Weights of a small transformer language model.
Size: width 256, MLP 640 GeGLU, vocabulary 512.
Architecture: LayerNorm before and after each block, capped logits.
Training: a variant of Muon for these matrices, 675M tokens, 4493 steps.
MLP neurons of a small language model. Each row is named by its layer, matrix (down: output weights) and neuron, and shows model dimensions 0-95. Each number is 50 + 12 x the weight over its row's rms, rounded and kept within 0 to 99. A neuron's up and down rows have the sign that makes its largest values positive.
A block is one neuron, or neurons of one layer that tend to fire together. After each block is what it responds to, as a language model described it from the Wikipedia text at the highest values.

L7.down33:56 42 58 47 40 49 26 71 40 34 48 52 44 69 32 39 55 50 52 55 37 48 63 44 43 50 52 58 45 67 42 62 62 61 34 66 66 58 55 51 51 48 48 38 33 43 26 65 53 43 43 61 39 36 56 36 66 32 68 69 50 41 61 39 52 56 54 62 37 56 34 53 62 22 23 59 61 42 57 56 44 48 41 49 27 48 55 56 37 53 61 62 55 46 53 48
L7.down129:56 74 48 36 22 50 65 62 51 44 47 50 22 60 34 44 46 40 70 28 37 53 42 57 56 64 45 75 45 39 41 44 60 58 51 54 27 62 42 49 57 40 45 48 44 59 49 43 23 72 47 51 68 55 54 47 56 36 45 40 54 43 65 23 48 60 54 45 51 45 49 42 51 64 73 65 19 72 25 57 43 62 60 44 49 55 43 54 49 58 57 47 45 19 67 54
L7.down157:57 43 57 50 38 45 55 28 54 39 41 57 48 60 52 34 34 31 44 41 60 53 46 30 42 38 48 38 70 42 51 48 47 53 35 49 43 24 60 77 47 68 54 42 68 39 29 43 61 39 56 47 56 74 59 60 53 49 28 57 51 72 51 53 52 38 43 57 65 66 40 41 43 24 66 48 62 51 60 58 49 64 42 61 47 48 26 57 58 66 39 50 28 58 57 36
L7.down183:43 50 50 41 48 54 60 56 48 23 59 38 72 48 37 39 61 36 49 56 44 48 51 51 61 51 42 35 30 51 39 37 45 49 79 43 51 30 53 59 35 48 66 40 37 59 50 68 45 49 65 22 56 31 32 49 51 33 39 52 55 55 47 58 52 24 48 53 71 35 17 60 66 37 55 43 42 83 50 60 64 50 57 59 46 49 68 62 64 55 72 76 57 51 61 43
L7.down290:70 55 48 58 62 42 50 50 44 40 54 62 56 63 46 50 49 57 31 31 48 47 31 54 41 45 57 45 29 41 74 48 37 35 45 43 45 59 50 53 22 39 53 43 49 40 32 62 49 47 19 27 68 61 63 67 46 58 43 62 59 35 67 53 19 63 65 41 41 45 56 44 57 35 55 55 38 26 54 41 55 56 55 61 48 28 29 40 31 26 38 46 43 57 52 37
L7.down376:58 45 39 80 41 54 30 47 39 38 49 58 50 56 63 42 53 23 56 51 72 39 57 40 33 40 38 47 71 56 47 73 57 61 47 64 37 60 39 43 63 71 29 38 64 55 35 75 34 53 47 60 57 59 57 70 57 30 20 75 36 58 61 28 48 53 49 47 62 50 45 61 54 46 60 46 54 58 49 63 53 41 45 53 41 37 54 56 38 39 27 50 56 54 57 42
L7.down573:50 40 29 59 42 46 60 49 42 54 58 51 43 42 65 48 67 18 52 55 48 62 67 48 43 49 54 56 61 45 52 46 39 33 56 45 43 56 53 35 40 68 54 57 65 49 32 70 34 44 66 49 24 57 40 41 22 56 40 53 48 44 35 44 46 58 54 70 64 68 34 37 53 39 50 43 47 68 72 58 38 56 43 67 69 36 81 42 65 50 50 47 56 63 14 43
L7.down609:35 57 49 58 51 68 51 55 49 39 55 58 54 48 27 52 59 45 33 50 16 41 51 69 54 42 43 57 56 73 35 68 27 38 61 66 65 41 73 37 49 45 67 48 68 41 52 62 62 50 62 72 56 48 23 45 47 57 46 60 55 45 33 53 50 51 44 31 56 37 50 23 59 51 50 81 49 49 33 31 64 55 49 61 78 59 67 45 20 51 26 54 40 53 56 45
Name-final subword pieces

L8.down451:63 80 49 46 41 57 50 58 57 59 57 38 62 51 34 30 61 56 37 53 44 57 51 46 54 48 50 39 41 31 52 37 51 70 44 36 51 45 60 50 63 43 56 43 48 54 34 40 51 34 61 67 39 59 50 60 37 38 53 54 37 62 51 56 46 46 24 47 66 54 40 31 30 43 50 54 61 62 44 64 66 52 53 51 67 56 65 65 55 37 62 58 62 49 31 94
L8.down539:57 75 46 48 30 55 58 37 57 46 39 48 70 33 56 33 62 31 48 31 32 42 40 45 45 39 63 52 19 48 44 30 52 46 48 24 35 25 48 60 51 57 51 33 58 50 51 54 44 31 47 53 46 45 45 59 60 48 51 50 52 46 34 51 28 35 41 64 43 34 54 44 62 32 64 47 49 47 67 31 43 33 72 30 50 52 47 36 69 72 45 59 46 65 64 84
Opening parenthesis after names

L8.down594:45 52 52 35 28 43 78 55 41 49 53 38 57 43 26 39 59 49 34 78 51 61 58 46 59 69 51 52 72 60 34 43 36 61 53 63 44 56 36 61 46 47 32 44 53 50 69 55 33 71 56 22 39 28 56 43 55 16 36 51 38 59 62 58 43 64 52 35 52 30 56 22 45 52 72 28 38 59 56 26 52 49 54 43 57 15 45 57 58 47 65 39 39 48 42 27
L8.down597:44 37 62 45 66 66 63 50 36 19 45 28 44 43 66 50 80 53 49 63 54 33 45 37 46 54 25 49 49 32 65 49 37 42 40 54 76 55 50 54 38 30 51 62 36 53 51 50 31 40 70 47 39 56 28 60 47 30 58 70 14 50 58 43 47 50 44 46 58 58 47 44 48 43 72 50 48 48 43 76 43 50 42 37 37 51 74 58 36 57 53 72 26 37 48 50
List-separating commas

L7.down46:77 61 44 26 62 40 46 57 64 68 39 48 32 43 34 43 45 34 58 53 36 25 44 53 36 38 48 47 46 53 50 76 54 43 74 57 46 61 39 50 52 40 43 41 47 68 56 47 52 43 22 52 59 57 22 41 32 32 38 44 40 46 48 50 59 39 33 44 49 56 53 66 68 50 29 55 55 55 53 46 43 48 54 47 74 58 61 44 54 60 51 50 58 54 49 48
L7.down160:44 44 37 50 32 70 43 55 64 38 29 56 34 46 53 64 53 41 37 52 36 36 67 52 40 60 54 61 53 62 59 39 52 53 69 44 65 52 54 54 39 33 44 49 62 42 55 65 31 65 42 42 45 61 72 38 44 60 52 36 52 39 59 37 50 52 50 32 70 53 41 30 43 54 37 48 55 34 46 46 67 39 60 48 64 48 41 57 57 84 50 59 48 63 52 41
L7.down214:66 59 37 42 49 40 54 64 42 63 46 43 43 40 61 62 54 07 43 54 36 25 27 61 38 54 20 54 42 50 59 40 46 63 72 45 53 42 34 49 39 56 31 52 40 49 55 76 67 44 65 47 34 45 47 53 53 51 42 54 44 51 64 28 70 34 60 59 43 81 45 27 50 48 48 57 58 38 64 45 23 70 40 43 34 46 69 52 44 49 42 45 40 49 39 45
L7.down239:32 51 56 57 44 37 52 49 42 44 29 39 69 61 59 56 79 44 46 62 68 64 39 47 55 48 67 50 52 72 46 41 53 57 54 72 34 56 41 43 30 36 55 40 48 60 36 55 61 57 40 33 47 45 37 46 37 58 47 40 36 58 47 47 49 58 42 33 54 53 61 38 34 43 37 52 36 69 44 38 63 50 31 30 51 69 54 48 67 47 75 62 60 50 42 43
L7.down276:50 45 46 52 46 39 43 72 75 33 46 31 78 51 46 44 54 39 56 35 54 65 36 60 41 60 56 46 43 52 54 53 49 69 54 65 62 57 58 53 60 57 41 55 29 52 64 55 78 29 38 56 47 68 54 56 46 69 31 84 45 56 32 39 46 28 61 45 57 50 69 59 33 35 47 65 44 61 38 42 55 57 46 33 40 71 62 42 56 55 46 43 62 54 48 39
L7.down313:46 45 40 48 46 42 62 55 53 55 56 54 60 46 53 37 40 22 60 32 37 35 69 48 42 43 65 27 44 52 19 52 40 44 49 45 50 48 49 39 68 45 61 74 49 42 43 40 50 54 27 54 57 64 49 52 71 60 43 59 58 56 33 53 56 69 32 60 52 44 44 46 37 40 52 48 53 14 48 48 53 78 60 51 51 56 51 44 42 56 46 57 41 68 50 48
L7.down460:49 46 58 33 62 55 52 51 56 46 48 24 58 55 47 86 43 68 79 91 48 42 41 50 41 45 36 48 61 52 68 53 58 21 38 54 62 48 37 44 33 45 36 53 60 58 53 51 48 55 55 55 35 30 48 30 63 62 41 66 40 80 45 52 69 54 55 55 54 57 66 78 32 36 57 72 57 76 49 36 62 48 38 44 49 60 54 35 45 45 42 65 42 37 59 25
L7.down514:44 60 49 52 26 44 45 57 47 34 56 48 64 42 70 63 47 39 45 51 39 64 61 53 49 42 53 48 60 45 54 66 49 61 43 59 55 72 45 67 35 33 32 51 72 51 94 40 48 47 24 58 67 43 36 47 41 31 48 64 41 47 67 41 70 65 39 47 57 36 44 59 34 45 40 46 37 54 44 38 54 31 49 57 64 39 47 42 32 58 48 49 52 55 48 35
List-entry separators

L8.down375:61 49 67 43 53 41 55 25 55 44 63 70 34 37 64 52 35 22 29 46 47 60 41 39 56 49 55 40 33 51 33 52 50 66 41 57 58 21 49 65 65 37 46 45 43 57 65 47 26 59 44 48 47 50 49 26 40 41 74 46 35 47 43 39 40 52 39 53 25 46 44 30 59 51 30 64 42 36 59 54 61 45 56 26 62 70 50 56 55 48 26 31 38 70 43 73
L8.down570:67 46 68 34 41 42 56 45 42 72 64 32 69 50 46 41 59 31 41 40 36 44 42 32 48 51 28 56 51 45 63 59 33 59 26 55 44 39 34 45 44 30 49 56 65 34 61 41 43 57 38 53 53 51 32 62 55 55 49 51 61 39 62 64 46 40 37 46 73 75 36 59 78 54 47 71 46 36 42 78 52 41 60 63 54 62 66 36 60 73 33 38 41 60 56 49
Proper-name final pieces

L10.down80:44 64 42 59 50 54 52 33 62 50 31 63 40 40 51 35 41 57 44 54 45 52 48 55 51 36 44 74 77 51 36 57 34 37 73 67 64 50 36 51 40 62 63 33 67 57 64 59 47 52 30 33 44 51 49 48 71 68 32 32 58 47 37 65 50 36 50 18 49 55 61 42 55 60 44 71 45 43 35 73 40 19 53 44 72 52 38 48 53 45 42 61 50 47 35 57
L10.down108:59 47 54 43 51 54 41 28 47 56 53 53 60 71 44 61 47 67 56 53 62 47 37 33 39 57 41 71 52 24 56 67 21 45 57 70 41 61 59 49 52 33 40 61 42 51 47 68 50 55 65 53 71 68 48 62 38 76 53 72 37 49 54 65 58 36 59 49 42 25 42 54 36 53 59 34 54 61 53 41 39 43 34 45 59 25 32 49 51 74 58 32 42 61 39 49
L10.down226:58 54 64 57 49 51 52 37 58 74 32 54 60 42 43 65 50 54 58 55 38 48 40 45 55 37 61 51 49 69 53 60 48 41 49 69 36 62 44 55 36 55 68 42 56 20 47 65 41 52 43 41 49 48 49 43 56 49 39 29 60 58 51 39 31 42 51 63 62 55 57 70 60 44 50 46 53 44 63 41 39 53 31 53 70 62 60 58 52 47 27 64 36 52 36 56
L10.down598:44 50 47 50 65 40 72 49 52 47 62 40 61 35 63 46 32 44 47 35 41 51 31 45 43 62 37 62 67 63 30 31 61 38 38 42 54 36 52 50 55 44 51 52 56 41 52 48 49 54 46 65 34 58 68 34 63 39 46 38 48 44 49 44 49 63 41 53 45 62 51 70 53 35 46 64 40 41 40 74 50 51 62 63 70 53 34 51 51 57 61 60 57 39 19 75
Subject head noun end

L10.down215:60 44 54 24 32 46 62 53 55 72 57 32 48 49 54 50 44 65 44 60 59 62 39 65 43 69 52 56 46 49 46 44 55 56 57 42 21 42 45 59 46 52 44 71 49 68 50 30 60 60 50 16 46 52 48 65 69 38 67 49 36 42 45 63 64 59 58 47 29 67 40 50 57 41 62 33 23 37 54 69 74 48 58 37 55 43 41 63 36 52 47 60 52 57 47 51
L10.down274:68 22 68 31 42 21 48 72 57 62 30 34 41 58 49 48 64 41 73 35 44 71 36 51 42 38 50 56 69 55 60 20 61 63 53 64 49 53 64 37 47 41 40 52 39 50 45 42 17 44 40 55 49 36 29 52 53 31 48 72 64 39 49 51 62 61 65 44 69 48 57 36 55 18 59 46 51 38 52 45 48 47 59 47 25 64 22 50 61 37 61 45 45 59 36 47
L10.down498:55 53 50 48 54 62 56 62 35 56 58 50 44 32 38 51 61 53 55 43 45 36 51 34 47 38 81 53 47 52 45 42 53 41 62 44 47 27 46 63 42 50 44 51 62 59 61 57 53 44 37 92 58 46 30 61 61 73 40 56 51 47 36 53 50 56 60 52 34 33 45 54 35 51 50 47 51 42 18 57 52 57 42 30 53 66 34 63 53 57 40 45 48 62 24 39
L10.down507:42 52 36 55 27 56 52 36 62 27 34 71 48 27 49 62 49 50 45 47 39 34 41 58 39 43 42 53 49 70 32 46 49 50 41 37 49 51 39 56 40 61 26 66 39 56 42 68 62 41 46 56 56 47 19 55 57 32 60 60 41 45 39 39 37 51 47 38 48 71 38 50 37 47 59 36 70 39 26 40 43 35 41 60 52 31 48 64 48 43 48 51 35 56 39 52
Clause-ending commas

L10.down232:36 39 63 43 66 28 50 56 59 71 52 56 25 52 21 42 37 51 57 43 53 41 65 71 31 47 58 43 35 48 29 48 45 40 39 63 63 67 42 33 33 43 62 65 57 60 36 28 44 47 65 35 46 42 54 60 33 63 56 59 55 46 61 51 35 75 59 48 59 44 54 52 40 67 60 61 55 65 69 64 30 71 38 59 50 33 46 24 36 38 58 51 48 56 60 40
L10.down239:49 88 46 31 71 39 49 57 25 48 48 45 46 56 33 54 44 68 50 54 52 51 52 72 45 35 41 42 64 48 45 50 58 47 44 56 53 55 45 32 49 51 46 54 60 61 38 45 59 69 45 41 38 45 61 48 60 58 35 63 60 47 47 46 52 64 71 52 33 52 52 47 57 34 32 58 52 50 45 56 49 59 53 58 37 23 71 68 53 51 46 45 63 55 61 66
L10.down330:36 63 58 48 59 48 51 43 45 51 64 50 36 42 46 38 45 66 47 37 19 61 39 70 33 46 59 48 39 48 65 39 62 29 66 37 45 35 58 39 73 76 45 56 47 61 61 43 74 37 54 52 61 57 44 63 39 56 53 50 62 55 62 39 35 49 46 51 51 36 28 47 60 50 40 49 36 54 57 51 50 28 28 46 53 33 43 68 65 45 35 50 53 54 36 62
L10.down491:57 75 51 49 56 44 49 27 36 68 59 39 55 54 59 56 47 86 57 39 61 59 55 67 52 50 50 60 27 69 32 61 78 35 41 69 52 51 68 72 24 70 34 32 42 46 58 36 29 53 48 41 56 48 47 55 52 74 61 49 61 49 51 59 71 34 28 58 32 42 45 63 39 22 51 68 36 42 55 54 40 42 50 44 40 44 61 60 58 67 52 52 42 42 61 59
Surname-final word pieces

L7.down97:45 43 62 59 48 34 69 45 45 44 48 60 50 58 63 51 49 77 54 51 46 85 41 62 51 54 42 54 51 49 38 60 49 46 44 70 47 43 53 52 60 48 34 52 28 27 58 60 64 40 52 47 42 67 28 57 16 50 76 34 63 45 47 39 74 55 76 62 52 39 34 49 39 51 35 49 49 64 70 47 68 47 47 67 36 62 69 67 52 37 70 54 56 59 46 65
L7.down229:48 41 57 63 41 38 50 36 52 58 51 35 42 52 42 49 71 50 58 36 39 29 38 39 41 56 57 56 35 37 45 47 63 46 62 58 57 48 52 59 25 57 55 46 41 45 42 58 38 25 38 40 55 46 51 57 51 56 41 64 51 37 57 61 57 28 62 52 73 40 53 49 61 47 69 59 29 50 53 75 39 55 44 51 67 46 42 60 73 71 53 53 43 49 40 43
L7.down336:46 36 39 41 44 34 38 55 69 47 32 40 70 46 51 51 55 42 45 38 51 35 49 46 60 31 43 53 43 54 49 37 38 42 51 34 44 44 56 65 36 53 35 51 40 40 43 58 55 41 65 60 37 46 18 61 52 34 46 45 50 60 44 43 44 38 45 69 34 45 50 61 64 23 40 32 61 58 53 60 48 56 75 48 48 63 53 68 40 65 41 39 50 41 34 57
L7.down495:42 45 62 52 41 74 42 52 58 44 49 75 58 55 58 39 45 47 49 31 30 39 57 49 47 68 61 57 73 47 41 63 59 60 65 57 50 46 51 56 29 56 54 52 44 40 46 45 51 49 41 71 50 68 43 49 48 22 43 61 60 54 21 70 66 21 39 46 38 59 51 48 54 65 44 52 48 52 54 41 65 54 33 42 21 71 42 69 50 57 11 59 28 60 35 64
L7.down503:47 39 52 51 65 36 51 41 59 38 52 53 80 54 59 56 63 53 46 45 61 30 51 39 45 28 45 55 66 41 17 73 60 43 52 55 49 41 50 68 60 45 55 14 33 60 49 30 50 68 68 56 43 41 54 34 56 51 41 55 31 52 51 61 45 41 64 67 50 44 17 35 61 51 66 83 36 62 59 46 56 51 30 59 65 62 70 81 47 53 62 41 52 44 42 61
L7.down504:34 54 60 72 56 42 40 43 53 50 41 61 44 59 55 55 70 61 54 32 41 52 35 47 58 51 45 78 47 41 51 17 37 33 23 46 55 44 58 53 53 62 58 43 22 64 75 48 55 54 36 49 50 48 53 31 46 51 40 51 56 49 43 25 35 72 54 56 57 51 64 54 42 33 48 56 72 28 34 49 41 54 71 49 65 55 43 43 30 36 46 47 70 54 49 69
L7.down543:56 33 60 61 61 27 51 66 62 39 36 39 59 70 54 55 60 48 42 22 41 45 39 64 36 29 48 55 50 63 52 45 48 61 40 60 36 48 71 47 37 40 43 28 50 38 75 18 42 40 37 58 64 59 54 51 45 45 57 50 57 52 53 39 53 62 76 46 32 71 57 49 30 47 53 60 42 29 57 68 68 61 30 37 51 71 48 58 55 55 41 36 45 54 47 59
L7.down620:57 35 57 29 33 47 47 56 50 53 58 36 51 29 55 74 58 38 43 37 56 58 42 59 60 44 33 79 43 43 65 56 57 56 58 70 52 60 51 68 26 43 43 44 37 36 31 72 46 38 73 55 61 40 48 57 56 32 34 49 57 48 48 66 45 86 59 44 40 47 41 52 63 54 51 36 44 50 42 50 38 53 55 71 55 25 45 50 39 55 65 53 49 68 40 54
Word-completing final subword

L8.down303:48 37 62 64 60 50 67 51 58 32 29 69 40 50 42 32 75 33 57 19 66 45 60 45 36 56 49 80 57 52 50 54 61 58 60 63 31 29 53 46 50 48 74 34 39 46 35 65 56 63 50 58 42 34 62 34 54 32 37 53 42 29 57 55 47 43 53 42 57 53 50 33 48 56 66 61 59 61 64 39 61 49 58 52 47 60 36 51 53 54 29 53 36 57 40 55
L8.down386:34 35 55 51 16 41 63 28 28 41 49 60 48 74 56 48 70 49 43 57 41 46 70 37 53 50 50 43 54 48 41 46 52 50 62 51 39 41 57 58 18 49 39 56 55 50 57 64 50 37 56 53 47 40 54 49 45 44 53 69 63 49 44 40 44 46 41 58 54 37 47 59 78 60 55 53 35 39 36 46 36 56 62 40 42 73 62 46 41 79 46 57 49 56 26 71
Name-final subword pieces